{"n_layer": 24, "vocab_size": 19692, "norm_place": "pre", "norm_eps": 1e-05, "init_std_qkv": 0.0173, "init_std_up": 0.0173, "beta1": 0.95, "grad_clip": 2.0, "decay_fraction": 0.593, "decay_shape": "linear", "final_lr_fraction": 0.1, "batch_tokens": 131072}
MLP neurons of a small language model. Each row is named by its layer, matrix (up: input weights) and neuron, and shows model dimensions 80-207. Each number is 128 + 32 x the weight over its row's rms, rounded and kept within 0 to 255.
After each neuron's rows, "fires on" lists the tokens most often at its 100 highest values on Wikipedia text that the model never trained on. A number after a token or word is its count.

L19.up438 [ 70 120 161 182 176  88 115 100 122 165 137 133 113 138 105 143  93  97  44 120 125  76 146 160  93  93  66 135  90 125 146 185 152 121 182 123 124 128 147 106 112 121 140 159 100 136 110 164  90 184  74  98 115 142 156 115  72 138 145 139 118 157 127 105  78 164 120 151 195 126 134  59 112 110  95 104 161 149 142 165 120 115  91  69 133 195  98 127  95  73 125  99 139 132 148 149  93 127  53 114 155 145 153 115 132  97 156 154 118 122 134 151 193 137 143 129 129 146 147 131 114 153 104 142 146  92 130  49]
fires on: "\n" 18, " north" 14, "\n\n" 12, ";" 11, " south" 9, " west" 6

L19.up1353 [164 152 147  93 185 106  84 131 133 115 117 126  88 107  94 109 101 121 138 120 144  93 171 139  86 136 149 127 144 106 149 100 119 175 116  97 122 182  93 161  71 140 138 142 118 164 154 123 109 152  78 163 154 120 152 148 124 125 126 127 124 142 202 169 140 124 105 120 178 114 135 130 139 108 159 105 190 156  63 131 117  91 145 117 160 222 142 106  86  93 114 160 126 149 120  67 103 150 107 112 118 128  65 116 114 118 148 107 154  64 120 128 158 100 131 148 151 193 156  56 141 147  65 106 135 142  99 130]
fires on: "1" 79, ": " 7

L19.up1559 [ 86 161 127 118 127  94 173 105 109 169  93 146 169  97 124 131 106 165 106 145 103  89  70 119 107 124 157  90 114 170 108 135 141 156 125 105 150 116  92  97  99 149 131 180 118 150  93  88  87 222 134 178 175 125 142 173 170 106 144 110 120 145 112 124  92  87 170 134 164  94 213  80 118 166 145  73 134 132  72 187 130 112 148 147 154 174 148 156  99 143 130  94 159 199 107  96 159 122  64  80 104 181  96 125 149 189 110 153 198  66 122 144 157 119 170 198  85 124  90  75 125  86 150 123 139 111 133  58]
fires on: " and" 34, "h" 9, "am" 8, " &" 5

L19.up193 [123 120  83 127 145  72 134 148 185 182  95  99  80 143 108 131 100 134 143  90 148  70  93 139 132 102 106 139 143 114 112 118 142 162 140 150 143 120 122  82 139 103 104  98 150 135 100 151 100  93 154 115 166 184 174 147  48 127  84  76 145 130 132 170  95 112 103  72 128 166 134  89 104  93 160 155 101 154 169 123  87 116 117 110 145 162 200 177 145  97 125 129 148 123 186 134  89  54  75 162 159 176 103 116 128 103 178 151 159 115  99 127 118 128 112 131 146 213 147 109 137 126 145 126 152  51 121 131]
fires on: " on" 23, " by" 17, " as" 14, " for" 9, " in" 6

L19.up2319 [119 154 184 118 130 102 106 117 138 144 143 141 129 109  66 107 135 115 104  80 137 122 118 138 151 126 111 151 125 139 123  96 103 118 142 117 157 150  98 135 110 124 109 116 120 149 110 155 141 102 135 137 144 120 111 178 146 100 119 149 129 143 175 146 138 112 119  90 176 128  92 127 144 155 158  69 134 161 147 118 109 121 116  92 202 136 148 125 125 110 131 139 124 147 129 139  43 101  63 129 187 209 115  89 146 123 113  94 150  97  92 165 128 104 168 173 175 156 114  93 144 147 133 112 140 150  88 104]
fires on: " N" 32, " Cl" 8, " val" 6, "0" 6, " dec" 4

L19.up1843 [146 167  89 180 147 163 155 103 141 116 111 139 149  43 132 143 103 110 136 134 159 108 133 167 141 104 138 157 122  96 116 171  76 169 134 113 147 156  99  38  93 116 123 153 102 134 124 161 111 173 123 142 123 159  99 142 139 121 164  94 191 122 104 115 115 122 153 122 157 148 159 135 143 120 100 178 126 159 131 110 191 119 125 171 157 154 151 123 145 111 116 105 130 181 149  91  53  58 174 113  85  93 181 115 155 118  95 154 108  70  96  94 113 138 152 171 150 175 180 159 121 116 112  99 157 129 152 158]
fires on: " " 27, "1" 10, " | " 8, ": " 5, " a" 4, ", " 4

L19.up834 [ 97 136 110 100 127  83 126 117 138 100 140 123 161  90 150 134 147 147 100 202 110 119  75  89  85 115  99  97 166  82 126 171  79 185  78 105 125 123  77 108 141 119 112 142 189 124 101  95 148 197 182 211 151 108 109 156 121 177 114  82 129 164 146 152  68  86 120  77 146 167 157 102 151 140 108 109 140 154 128  76 142 137 124  61 146 156 113 144 110 120 159 130  82 127  96  66 106  96  72  95 168 170  82  93  84 145 141 114 140  90 127 158 151 115 137 131 132 169 116 103 168 169  62 112 153 112 117  90]
fires on: " p" 32, " c" 32, "." 13, " s" 6, "1" 4

L19.up2108 [131 168 164 139 156 140 208 111 102 161 124  94 102 131 102 146 145  80 174  82  99 135 141 110  97 102  88 152 154 120  87 127 100  88 135 122 146 134 116 110 116 157 119 168 144 149 153 184 140 177 137 111 130  99 178 117 117  97 139 142 172 151  93 125 125 105 150 110 126 156 128 106 106  99 102 105 162 131  99 110 133 166  77 145 137 200 131 203 166  82 114 140 127 116 223 110 148 122  65 152 147  99  53 125  39 143 126 111 117  90 101  98 121 118 228 169 123 156 100  96 139 135 137  97 165 144 153 106]
fires on: " f" 44, " E" 20, " F" 12

L19.up1493 [149 176 147 156 195 120 115 150 135 110 115 108 121 118 109 175 151  98  79  84 200 108 130 148 110 144 107 186 117 117 115 159  76 129 143  73 155 142 119 134  55 120 136 163 133 117 127 113 122 174 134 114  79 140 161 158  97 160 141 113 124 205 111 175 146 102 141 105 133 117 155  98 187  95 160  62 165 149 125  74  86 165 132 111 109 142 166 125 153 133 123 145 122 145 193 135  97 108 153 110 173 116  70  64 125 175  87  85 132 120 115 134 112 153  72 136  81  60 144 116 101  67 107  70 168  97 146 130]
fires on: "1" 21, "–" 19, "-" 8, "st" 5

L19.up983 [178 108 120 134 119 143 157 216 120 128 108 127 122 133 143 137 101  81 179  99 147  49 102 104 106 143  89 118 136 173 111  70 111 154 120 148 119 106 119 199 138 117 101 123  79 130 110 127 125 153 143 122 181  92 121 154 125 159 113 127  97 206 112 177 128 114 155  85 185 196 136  96 134 128  86 120 162 171  83 123 146 161 106 127 104 156 171 148 139 133 142  92 150 150 147 144 132 124 149 163 156 144  80 149  76 153 128 112 103 111 133 126 132 150 136 126 147 140  45 123 129 111 120 103 148  53 146 109]
fires on: "==" 39, " ==" 37, "s==" 5, "==See also==" 4

L19.up1268 [138 117 170 113  96 130 119 174 141 192  64 108 109 149 117  83  93  89 193  95 107  43 121 108  65 154  76 138 207  88  49  98 108 114 137  97 138 145 105 153 153 136 140 168 158  91 101 148  88 134 191 213 155 125 142 138 144 101 115 135 104 115 129 151 129 103  87 148 212 177 201  58  96 104  82  95 184 124 127 122 131 175  87 147 146 125 167 115 153 162 116 100 152 141 112 127  97 152 125 136 147 179 133 165  83 138 118 162  77  86 147 138 155 183  67 100 104 167 111  73 112 142 129 112 111 105 102 102]
fires on: "==" 55, " ==" 37

L19.up454 [131 106 116 178 144 143 106 145 159 120 145 118 140  85 141 108 166 102 143 115 134 146 195  86 149 163 130 166 114  89 120 205 138 174 132  99 128 155 152 130  62  94 179  92 145 175 144  88 105 149 149  94 151  91 142 116  96 109 126 109 189 150 131 146 125  99 113 146 166 116  90  90 182 109 129 101 156 203 121  43 177  74 165 127  96 120 133 127 101 116 127 112 127 182 162 149  32 147 114 126 139 179 136 121 144 142 140 128 106 101  90 114 123 163 145 143 112 148 168 158  74  86 109 101 185 154 132  29]
fires on: "2" 38, "1" 12, "–" 6, "- " 4, " | " 4

L19.up901 [127 105 166 129 140 135 105 131 152 146  96  98 162 107 168 155  56 157 156 123  83 122 108 219  78  94 149 183 126  86 106 158 150 109 111 110 100 129 124 112 124 117 143 171 153 181 120 121 101 120 144 176 208 140 110 162 123 186  93 209 121 108 152 180 154  96 109 133 185 113 148  76 160 143 136 105 143 157 170 121  90 131 130 168 138 138 124 133 161  67 105  93 102  89 108 122  88 131 126 143 115 132  89  62 163 136 162 160 126 121 117 134  77 150 130 147 104 156  97  61  95  84 111  65 152  99 122 177]
fires on: "1" 18, " more" 9, " and" 9, " very" 5, "rop" 5, "116" 4

L19.up2321 [155 126 165 144 147  73 152 152  99 141 112 113  84 173  70 134 136 107 102 126 151  81 181 168 123  65  93 149  94 149 104  90 152 168  92 122 146  90 111  51 178  54  90 109 155 168 122 125 109 166 116 155 110 142 132 120 148 169 171 114 194 137  91 146  74  83 115 105  87 168 172 173 152 119  94 145 152 126 139 131 152 184 128 196  84  95  78 118 181  94 152 130 132  70  96 174 136 111 129 120 163 100 104 139 131 109 170 117 134 161 110 106 118 114 169 122 138 164 165 133 137 154 125 102 139 112 122 124]
fires on: " R" 35, " | R" 8, " r" 7, "r" 6, ", r" 4

L19.up1743 [139 148 126 170 104 132 122 164 157 180  78  70 156 166 136 107 108  39 157 117  69  74 159 115 114 144  76 141 164 129  97 100  90  96 130  85 172 133 136 139 148 113 133 116 180 104 143 113 112 113 177 182 189 142 102 113 130 117 118 131 121 104 199 144 164  92  98 103 141 193 193 148 121 124 108  84 188 119 146 103 100 149  94 163 108 130  92 117 140 150 112  86 134 169 148  69 109 158 130 146 122 173  93 112  59  96 112 167 128 107 142 144 104 162 141  97 157 179 113 130  89 166  80 105 104 146 137 124]
fires on: "==" 55, " ==" 37

L19.up2152 [116 140 141 114 165 210  72 119 162 108 123 154 122 161 187 146  89 106 108 134 190 121 143 147  98  91 119 150 133 170 100 141  93 150  58 137 149  70  96 127  89  99 111 148 155 103 164 107 116  79 159 110 216 158 123 159  70 154 116 104 143 120 123 181  84 143 153 108  99 141 188 141 193 170 175 143 143 131 136  88 148 134 101 129 100 169 132 125 149 109 102 136 104 147 111 112  51 119 135  35 103 102 113  73 138  96 157 103  97  88 105 137 127  94 123 158 179 152  90 144 135 110 149 152 147 138 168 102]
fires on: " (" 26, "\n" 14, " miss" 6, " travel" 4, "ag" 4

L19.up363 [129 161 156 161 114 109 152 173 130 160  68  70 165 151 114 120 133  36 149 104  96  81 157 104 109 171  85 172 157 120 111  85 108 104 142  97 174 138 125 149 150  96 137 117 165 111 150 114 119 106 165 169 182 110 108 103 131 131 110 111 131  79 192 162 134 119  90 102 138 176 184 136 105 121  85  80 189 125 123 126 119 170 108 112  98 121  81 115 132 147 119  73 119 182 154  99 119 146 159 146 129 168 107 126  59 130  98 171 115 102 144 135 118 200 111 105 132 167 100 147  86 159  72 125 103 169 107 133]
fires on: "==" 51, " ==" 39

L19.up785 [155 142 138 102 163 126 132 115 104 244 135 108 102 149  68 140  74 131 100 132 152 116  96 178 153 130  88 148 154  97  87 123 118  97 136 119 129 101 169  70  73 128 115 124 145 168 117 121  92 167 135 126 126 137 129 131  59 143 138 116 109 160 134 145  26 163 149 210 156 125 116 126 124 149 110  94 158 152  85 138 101 150  54 113 136 159  96 145 119  86  90  92 114 123 143  91 159 114 112 119 130 186 108 120 172 109 102 138 176 193  86 100 171 152 146 136 205 156 119 125 167 141 106 101 151 133 149 126]
fires on: "1" 46, "\n" 14

L19.up248 [103 146 156  85 137 128 103 174 188 164 101 103 173 144 122 174  56  67  83 105 144 143 104 153 112 127 112 143 132  98 147 168 163 151  83 120  97 137 129  78 102 130  91 178 144 112  99 247 142 105 114 139 138 117 102 174 157 130 118 137 106 132 177 118 109 171  58  95 134 107  65 104  97  81 125 102 146 211 137 112 102 157 116 170 184 130  58 142 138 112 146 118  62 158 147 116  90 124  88  86  76 172 117 123 132 136 150  97 134 119  91 139  73 142 217 157 115  80 103 122 136 123 131 119 161  96 128 121]
fires on: " C" 35, " b" 23

L19.up856 [ 90  99 110 142 215 109  92  99 128 116 112 135 127 120 122 130 103 125 124 137 154 150  84 135 146 126 115  98 132 160 104 179 126 156  86  74 163 111 106  90 146 134 104 122 146 134 147  92  77 117 142 167 131 143 143 150 127 130 134 165 167 179 149 140  50  84 122 180 146 149  97 130  75 119  94  98 141 201 114 132 166 118 169 111 106 116 156 112 153 110 104  86 118 134 164 114  88 150 115  90 112 127 120 139 112 150 125 125 112  88 122  69 123 144 115 188 206 139 161 167 135 157 121 177 189  93 226  98]
fires on: "\n\n" 21, "| " 17, ", " 16, "\n" 13, " (" 7, " " 4

L19.up1074 [131 167 162 150 105 153 152 188 155 205  78  85 164 161 124 111 145  47 170  96 140  76 163 116 131 157  85 150 154 124  93  71 110 112 140 124 179 143 125 147 150 103 130 111 154  82 138 101 109  87 158 165 188 114 132 129 117 111 104 145 120 104 173 134 151 127  95 116 146 156 193 141 124 133  70  94 182 124 133 123 111 141  89 171 141 145 139 129 126 144 132  74 125 158 136 100 114 163 149 146 129 144 119 132  66  94 104 149 130  88 144 152 114 150 115  94 142 165  37 123 114 157 109  98  99 127  98 132]
fires on: "==" 53, " ==" 37

L19.up2555 [112 193 168  79 130 138 138 124 121 100 137 103 146  91 163 118 155  59 103 116  61 137  88  96 107  69 105 152 124 103 140 166 160 150 116 143 149 133 144 144  92 149 107 142 206 160 112 140 102  98 123 169 107 154 212 152 137 154 158 117 130 137  88 157 146 120 152 119 106 138 165 156 112 179 113 168 159 166  87 106 129 181 151 126 118  84 145 128 239 109 137 121 148  66 213 117 155 102 126 118 165 128  73  97  84 127  94 183 186 142 100 124  69 145 169 168 107 121 133 160 134 118 153 154 204 128 178  79]
fires on: " F" 47, "B" 8, " \"F" 5, " f" 5

L19.up1246 [197 124 157 115 150  71 126 176 173 142 119 127  89  81 124 109 159 163 135 142 187 145 146 137 143 113 108 176 152  97  86 180  92 144 116 134 181  87  80 109  72 115 130  90  97 134  23 157  74 131 112 138 150 202 142 121 124 156 178 130 119 112 157 181  81  91 112 184  83 184 164 121 225 115  91 118 144 166 133 146 135 148 119 172 162  99 177 125 165 115 125 109 136 131 107 109 152 149 113 104 122 135  94 173  80 178 158 136 130 125  94  89 108 143 134 163 150 130  61  99 128 119 136 140 188 107 118 128]
fires on: " | " 21, "D" 9, "|  | Democratic" 7, " v" 6, " formal" 5, "| Total" 4

L19.up1127 [ 93 126 148 139 178 108 143 194 179 125  70 136 132 150 149  96 130  95 141 180  81  86 156 140 132 130  94 144 109 143  91 109 124 156 150  90 118  90 167  74 117 148  91 165 109 142  98 123  81 184 119  93 139 116 162 148 119  93 151 147 175 122 194 136 151 111 141 110 118 119 170 125 139 135 141 157 197 150 106 139 156 131 118 112 103 138  62 141 127  97  97 133 126  78 115  97 118 106 120  54 193 120 131 165 155 178 173 210 148  57 116 129 120 100 101 215 162 136 122 135 122 153 159 142 123 103 106 149]
fires on: " un" 39, " dis" 12, ", not" 5, "Un" 5, " re" 5, " Un" 4

L19.up1144 [146 158 183 159 188 134 112 184 187 122 133 127  81 136 132 106  54 156 101 193 142 106 103 149 137  95 100 109 136 136  96 112  90 152 109 153 122 140 127 117 126 142  85 165 137  85 104 144  89  99 120  75 134 187 170 132 119 177  85 154 131 215 155 192 122 103  89 135 160 129  96  77 184 161  99  81 153 163 130 131 123 114 132 133 216 158 169 135 109  87 103 130  74 156 180 137 106 155 115 139 130 106 118  96 162 127 124 143 148  85  98  50  71 114  92 160 100 140 144 139 104 148 138 132 154 141  98 100]
fires on: " (" 48, "," 5, " |" 4

L19.up2397 [125 127 151 165  86 153 142 204 134 193  75  64 167 164 125  98 109  87 180 103 102  56 160 121 139 142  70 162 167 152 106 105  83 127 136  81 181 159 127 156 144  87 153 134 136 104 141 120 117  98 169 201 192  96 108 132 123 105 118 134 143 110 198 137 112 105 114  97 152 207 202 126 135 108  68 103 206 125 132  92 154 157 129 171 137 118 112 110 130 142 121  57 126 149 124  54 106 168 153 137 108 172 133 115  60 104 113 145 110  78 149 139 115 153 107 121 121 136 103 124  84 154  85 121  99 124 119 135]
fires on: "==" 59, " ==" 31

L19.up19 [146  86 132 111 161 130 199 125 163  97 106 143 140  93  71 166  83 119  72 118 108 155 180 140  92 112  60 147  95  99 121 103 145 136 134  77 102 152 103  79 129 137 140 104  74 128 176 158  87 151 146 133 118 194 131 127 189 196 161 115  94  91 183 161  99 123  89 137 156 143 129 158 129 120 102 174 117 110 123 102 139 137 115 126 129 141 105 111 189  96 210 155 112 134 103 179 103 103 136 142 143 105  89 108 125  75 117 118 149 121 113  64 148 121 135 168 121 142  94 129 127 135 100 126 176 150 142 111]
fires on: ", R" 14, " r" 12, ": R" 10, "- R" 8, " R" 7, " of R" 7

L19.up295 [ 91 130 196 120 135 108 187 129  86 148  92  96 177 135 119 120 140 102 150 142 113  73  78 203 113  81 104 170 195  90  92 161 159  87 145 107  99 103 153 149 111 112 124 128 138 147 134 129  88 171 119 220 123 123 143 119  75 179 171 136  63 136 122 107 137 135 110 177 130 178 109  81 155 108 122  83 117 168  85 148 144  99 110 153 196  94 103 106 179  81 118 124  72  43  97  94 168 115 141  97 157 120 135 153 149 166 103 149 179 128 147 143 178 148 105 141 147 177  85  88 116 187 135 147 156 120 171 116]
fires on: "\n" 54, " more" 16, " too" 7, " very" 5

L19.up1460 [131 142 151 118 151 161 151 171 144 132  95 126 158 172 164 114 110  97  94 138 152 141 108 166  83 102  27 180  97 148 117 158  95 107 117 163 188 129 121  98 134  95  66 216 175  81 144 139  58 141  93 103 146 124 163 105 117 130 124 121 108 167 104 152 116 130 138 167 181 128 126 125 135 104  69 107 143 184 128 122 118 117 101 121 179 219 209 112 114 107 121  93  93 127 143 123 124 123 138 151 135  95  94 105 132 133 134 139 140 134  77 156 102 119 159 136 142  97 125 153 144 133 134 113 187 119 179 131]
fires on: " (" 35, "-" 14, "," 7, " and" 5, " (in" 4

L19.up1382 [130 169 175 157  99 159 138 133 142 149 103  64 151 134 136 143 110 118 136 133  73  21 111 110  89 135  92 118 164 159  77  78  77 130 121 110 180 133 158 117 174 131 111 133 140 123 112 185 100 118 179 134 162 119 132  86 107 177 121  78 163 122 132 175 102 137 153 161  82 151 156 152 112 126 134  99 187  97 115  48 126 189 125 132 132 109  95 129  97 120 143 113  96 157 164  86 130 100 179 126 227 200 130 138  84 150  71 104  96 130 136 127  98 176  74 154 136 126 165  57 114 132 116 141 100 137 133 140]
fires on: "==" 38, " ==" 28, " to f" 7, " to be" 7, " a c" 5

L19.up1554 [132 133 160 164 113 129 131 170 146 161  82  68 163 159  90  69 134  56 153 117  89  81 154 117 107 139  82 154 164 123  71 111  94 105 155  83 188 142 128 145 153 117 144  99 176 106 154 119 125 119 159 175 175 111 112 135 118 107 121 127 122 110 187 138 154 124  91 101 144 170 176 147  99 133  78  84 179 140 133 117 113 170  99 155  92 119 100 117 147 138 112  85 135 169 146  73 109 159 131 144 127 157 102 123  67 102 106 164 122  99 145 147 103 176 139 100 161 204 106 157  84 162  63 115 103 181 123 133]
fires on: "==" 53, " ==" 34

L19.up738 [191 139 169 123 145 129 142 143 168 137 115  86 114 168 149 121 176  82 106 134 131 104 113 138 160 134  51  66 119  94 102 165 144 130  50 165 143 124  87 124  83 125 128 164 125  97  80 140  83 147 168 106 166 145 115 140 138 179 179 113 147 129 115 118 134 127 115 142 196 155 153 102 143 196 153 104 117 174  40 147 161 220 166 133 115 188 182 145  93 121  87  66  99 125 119 122 198  78 137  87 100 122 113 108 103 127 151 127 188 121 128 153 118 125 111 230 106  86 127  90 124  84 127  80 161 117 132 148]
fires on: "," 46, "-" 15, ":" 8, "." 8, "–" 5, "st" 4

L19.up472 [123 171 203 113 133 156  86 110 209 163 106  74 116 109 115  46 149  98 144 138  93 153 133 166 100 127  85 101  84 134 154 142 194 181 119 105 135  83  93 118 110 129 144 102 113 178 129 167 127 199 162 166 111 166 128 127 116 180 115 142 113 186 139 162  84  85 151 191 149 163 130  91 102 166 143 132 132 123 116 178  91 184 121  59 123 141 146 212  94  46 153 143 112 159 133 123 129 143 155 139 160 141  22 111 117 125 149 191 143 160 106 163  84 132 173 153 167 174 170 100 129 103 105  17 131  97 189  96]
fires on: " one" 26, "1" 11, " south" 6, " north" 5, " east" 4

L19.up1936 [187 134 154 103 122  72 181 110 145 127  82 137 110  98 126 114 154 110  80  76 179 107 170 126 119 177 134 176 105 123  87 136 135 129 130 145 109  78 110 115  92  87  94 165  61 147 112 213  96  97 133 166 221 109 107 142 118  97 140 138 129 144 134 171  83 138  71 146 106 137 121 152 157 106 126 136 151 128 130 110 150  84 113 173  97 186 137 118 183  70 156 139 127 105  78 141 128 109 102 144 114 138  93 143 115 184 140 145 140  49 116 110 106 172 145 115 187 134  84  87  82 172 121 132 135  87 151 118]
fires on: " " 30, " only" 8, " | " 7, " no" 6, " v" 4, " for " 4

L19.up1272 [152 162  88 106 193 138  98 192 154 141 142 129 157 126 114 158 136  65  57 119 177 140  96 136  60 142 111 151 135 117 120 136 169 149 135  34 128 139 141 140 123 129 122 118 119  96 112 134 102 118 116 102 161  71 133  84 115 141  95 149 171 145 171 123  91 130 168 141 159 122 104  83 173 124 109 141 180 164  76 115  94 129 131 145 125 137 145 135 105 115  98 137 104 137 153 139  85 161 129 124 161 121 112 107 138 105 142 168 148  97 125  70 143  95 110 160 120 148 117 157 116 143 126  59 154  77 122 134]
fires on: "\n" 32, "| Party" 10, "1" 9

L19.up737 [130 124  79 130 153  77 154 119 165 122 102 161 103 170 125  97 118 163 146 140 193 135 104 128 116 130 106 143 119 143  99 150 128 162 130 110 121  85  83 118 168  59  65 115 112 122 172 101  56 116 103 142 188 123 152 179 144 147 105 119 101 157 145 150 110  56 164 172 220 104  92 147 144 102  48  96 200 175  92 111 143 131 166 140 167 175 107  95 112  63 164 103  70 117 194 105  40  94  77 126 161 191 131 103 123  90 109 126 159  80 131 108 135 101 147 146 127 135 125 122 148 151 131 135 176 157 160 148]
fires on: " \"" 25, " [" 14, " (" 10, "[" 6, " | " 6

L19.up751 [135 150 157 110 143 104 160 126 105 229 154  62 110 168  56 107  96 130 139  79 137  92  99 131 151  85 103 126 159 112 121 193  62 142  97  94 164  75 152 106 113 136 133 182  64 137  82 181 132 139 113 110 181 128  97 108  76 169 164 124 145 128 138 160 114 112  73 128 117 148  98  95 148 149  55 108 112 151 130 104 119 134 104 134 154 180 127 171 163 101  94 101 152 110 172 144 142 147 144 190 172 147 125 156 148 166 139 166 147 147  77 108 149 170 154 149 125 148 131  98 122 131 147 135 177  76 159 157]
fires on: "-" 28, "1" 9, "th" 8, "2" 6, "% |" 5, "4" 4

L19.up1996 [134 140 118 171  99 165 153 173 186 162  21 106 131 190 134 123 124 119 131 109  99  35 138 118 161 138  95 119 217 153  69 101 126 120 134 101 150 151 178 174 129 118 138 127 134  74 128 151 154  79 117 185 127 137 119  88 134 126 118 108 142 148 141 118 128  76 136 119 169 160 179 147 139  98 101 105 203 120 159  53 143 179  88 127  99 100 174 118 125 163  73  98 114 137 161  91  99 130 145 139 128 168 135 156  97 133 101 139 128 103 148 108 143 126  97 107 119 137 100 117 159 128 128 103 105 139 171 130]
fires on: "==" 60, " ==" 33

L19.up1134 [122 131 150 165 146 131 148 137 113 163  46 158 117 153 170  90 137 107 146 161 150 107  79 130 119  98 121 145 140 212 117 169  92 171  74  78 110  90  74 122  93  83 118 123 130 102 101 114  45 135 129 135 161 158 177 146 132 165 123 138 188 115 179 157 121 115 141 125 193 108  89 153 151 118 108 117 193 187  94  97 140 138 181 171 133 156 152 103 107  84  66  94 126 180 135 170  72 119 123 155 131 196  78 122 135  83 117 196 144 111 131 130 144 166 156 182 114  98  98 168 129 157 118 110 163 106 180 131]
fires on: " | " 53, "\" (" 7, "\" | " 7, " (" 6

L19.up2149 [ 78 117 154  54 112 117 186 128 117 128 119 118 149 112 159  96 102 144 149 119 150 106 129 116 135 118 109 115  86 130 141 103 153 110 122 170 165 127 127 110 119 139  81  90 163 143  70 147 108 175  90 144 163 153 161 184  66 148 123  62  81 133 129 211  99 145 134 136 134 137 105 134 123 132 147 147 107 167 121  75 112 137 140 145 139 169 218 142  95  93 102 128  65 136  95 143 123 139  67 153 128  62  31 150 134 194  92 138 141 112 129 136 125 102 112 144 198 143 166 127 124 152 172 168 132 169 158 106]
fires on: " In" 22, " in" 15, " on" 12, " was in" 5

L19.up972 [ 83 111 152  85 159 111 208 104 140 135  93 129  86 166 154 171 172 115  85 144 128 117 141 192  85  71 100 124 107 151  87 105 152 142  78 108 100 157 156  84 134 150 126 187 161 119 111 130 109 140  96 124 157 179 141 127 105 153  71 196 113 163  87 148 130 110 138 118 158  98 114 128 165  95 140 150 129 141 109 139 119 151  92 137 113 115 177 106 138 128 214 105  77 122 131 108 146 124 144  78 132 180  88 162 120 138 104 126 126  96 131 109 114 103 209 100 116 150 164  69  92 102 127 157 166 114 226  90]
fires on: " World" 29, " '" 16, "at" 5, "\n" 4, ", '" 4

L19.up908 [146 137 152 172 109 133 141 176 135 158  79  61 160 171  93  80 113  59 159 118 112  73 176 110  98 154  79 170 158 120 107  94  95 128 155  84 178 146 144 140 164  98 146 100 173 105 150 103 115 132 183 173 175 128 124 125 112 127 121 142 126 103 195 128 136 132  87 102 141 178 191 148  96 119  82  76 193 136 129 108 112 187 106 173 110 124  94 112 143 147 121  70 134 170 132  70  85 153 132 139 122 176 121 121  72  95 108 177 111 101 143 133  93 167 150 102 142 167 105 154  90 174  69 110 105 170 121 136]
fires on: "\n\n" 46, "==" 36, " ==" 16

L19.up898 [105 122 111 143 132  46 141 109 121 200 137  98 115 128  63 113 125 162 134 124 102 118 130 147 196 128 115 117 189 116 134 147 169 108 141  65 198 137  75 128 144 116 151 113  92 182 134 115  97 119 128 124 147 124 130 165 101 119 150  85 109 102 191 170 162  67 124 187 176 120 152  98 128 108 137  65 138 158 119 114 124 137  82 109 196 167 137 139 155 107 105 131 141 144 113 151 104  79  30 143  82 141 139 134  95  99 141 132 164  89 100 123  91 127 154 157 164  97 119  94  99 150 137 111 132  55 184 127]
fires on: " n" 31, "0" 24, " N" 8, "n" 4

L19.up1852 [115 195 133  71 149  92 123 105 158 141 121 138 132 126 171  45 105 133 141  90 157 120 171 125 141 145 112 136 137 181 105 122 131 138  96 105  98 108  95  81  90 138  99 155 199 179 125 112  88 209 152 144 103 148 145  81 111 135 161 140 110 132 199 144 136  96  67 153 198 115 122 138 172  95 151 144 126 210 130 155 124 148  64 100 137 180 150  99 119  55 112 124 127 115 104 125 162 106  65 146 176 102 125 163  62  98 173  99 162 108 119  54 116 158 161 107 161 173 137 135 125 147  86  79 141 124 183 146]
fires on: " | " 37, ": " 8, " original" 5

L19.up917 [124 109 134 159 131  86 120 149 150 179  62 107 108 155 116  66 109 115 138 151  67  61  98 113  84  54 130 129 135 137 123  89 157 163 112 122 118  86 133 123 143 116  97 191 141 152 177 150 135 179 100 157 151 144 121 126 122 158  82  79 131 189 156 104  91  97 133 160 124 108 155  90 146 173  97 109 176 140  89 112 145 142 118 163 196 145 120 108 115 144 122 100  85  91 175 115 115 109 144 107 123 126  90 171  58 144 148 147 119 155 103 181 160 135 156 196 130 125  73  56  84 123 109 109 146 105  95 138]
fires on: " un" 26, " al" 16, " dis" 8, " pro" 8, " who" 8, ", al" 5

L19.up64 [105 130 167 104 202 104 209 132 187 128 110  76 171 183 127  79 101 126 107 143 103  62 109 114 102 104 113 101 175  86 136 125 164 128 112 120  73 117 163 118 146 148 159 176 147 157 140 112 110 147 101  98 107 170 164 107  84 131 146 123 137  67 134  80 105 120 136 113 198 171 173 126 155 146 153 155 138 122  87 134  84 105 139 128 211  96 132 168 111 136 162  80  74  58  86  96 162 123  99 106 117 100 150 128 138 146 169 150 144 155 109 106 185 126 163 114 110 142 114 147 101 123 125 156 126 120 104 120]
fires on: " Bal" 25, "al" 14, " de" 13, " bar" 5, " Mal" 5, "ar" 5

L19.up653 [114 139 126 156 107 120 122 169 161 174  82  75 148 177  94  98 133  57 161 123 117  75 158 127 109 134  71 146 148 115 107 102 106 106 141  76 168 141 135 144 181  96 128 122 175 101 151 121 113 133 173 180 166 109 127 145 122 116 129 120 124 113 186 158 155 120 104  96 154 147 183 156 128 125  70  68 178 129 130 117 121 150 103 168  95 138 110 126 133 141 101  90 126 166 137  63 102 149 114 145 123 171 114 111  63  90 104 155 125  78 145 126 105 155 166  96 152 205 100 163  94 161  88 110 104 168 124 130]
fires on: "==" 55, " ==" 28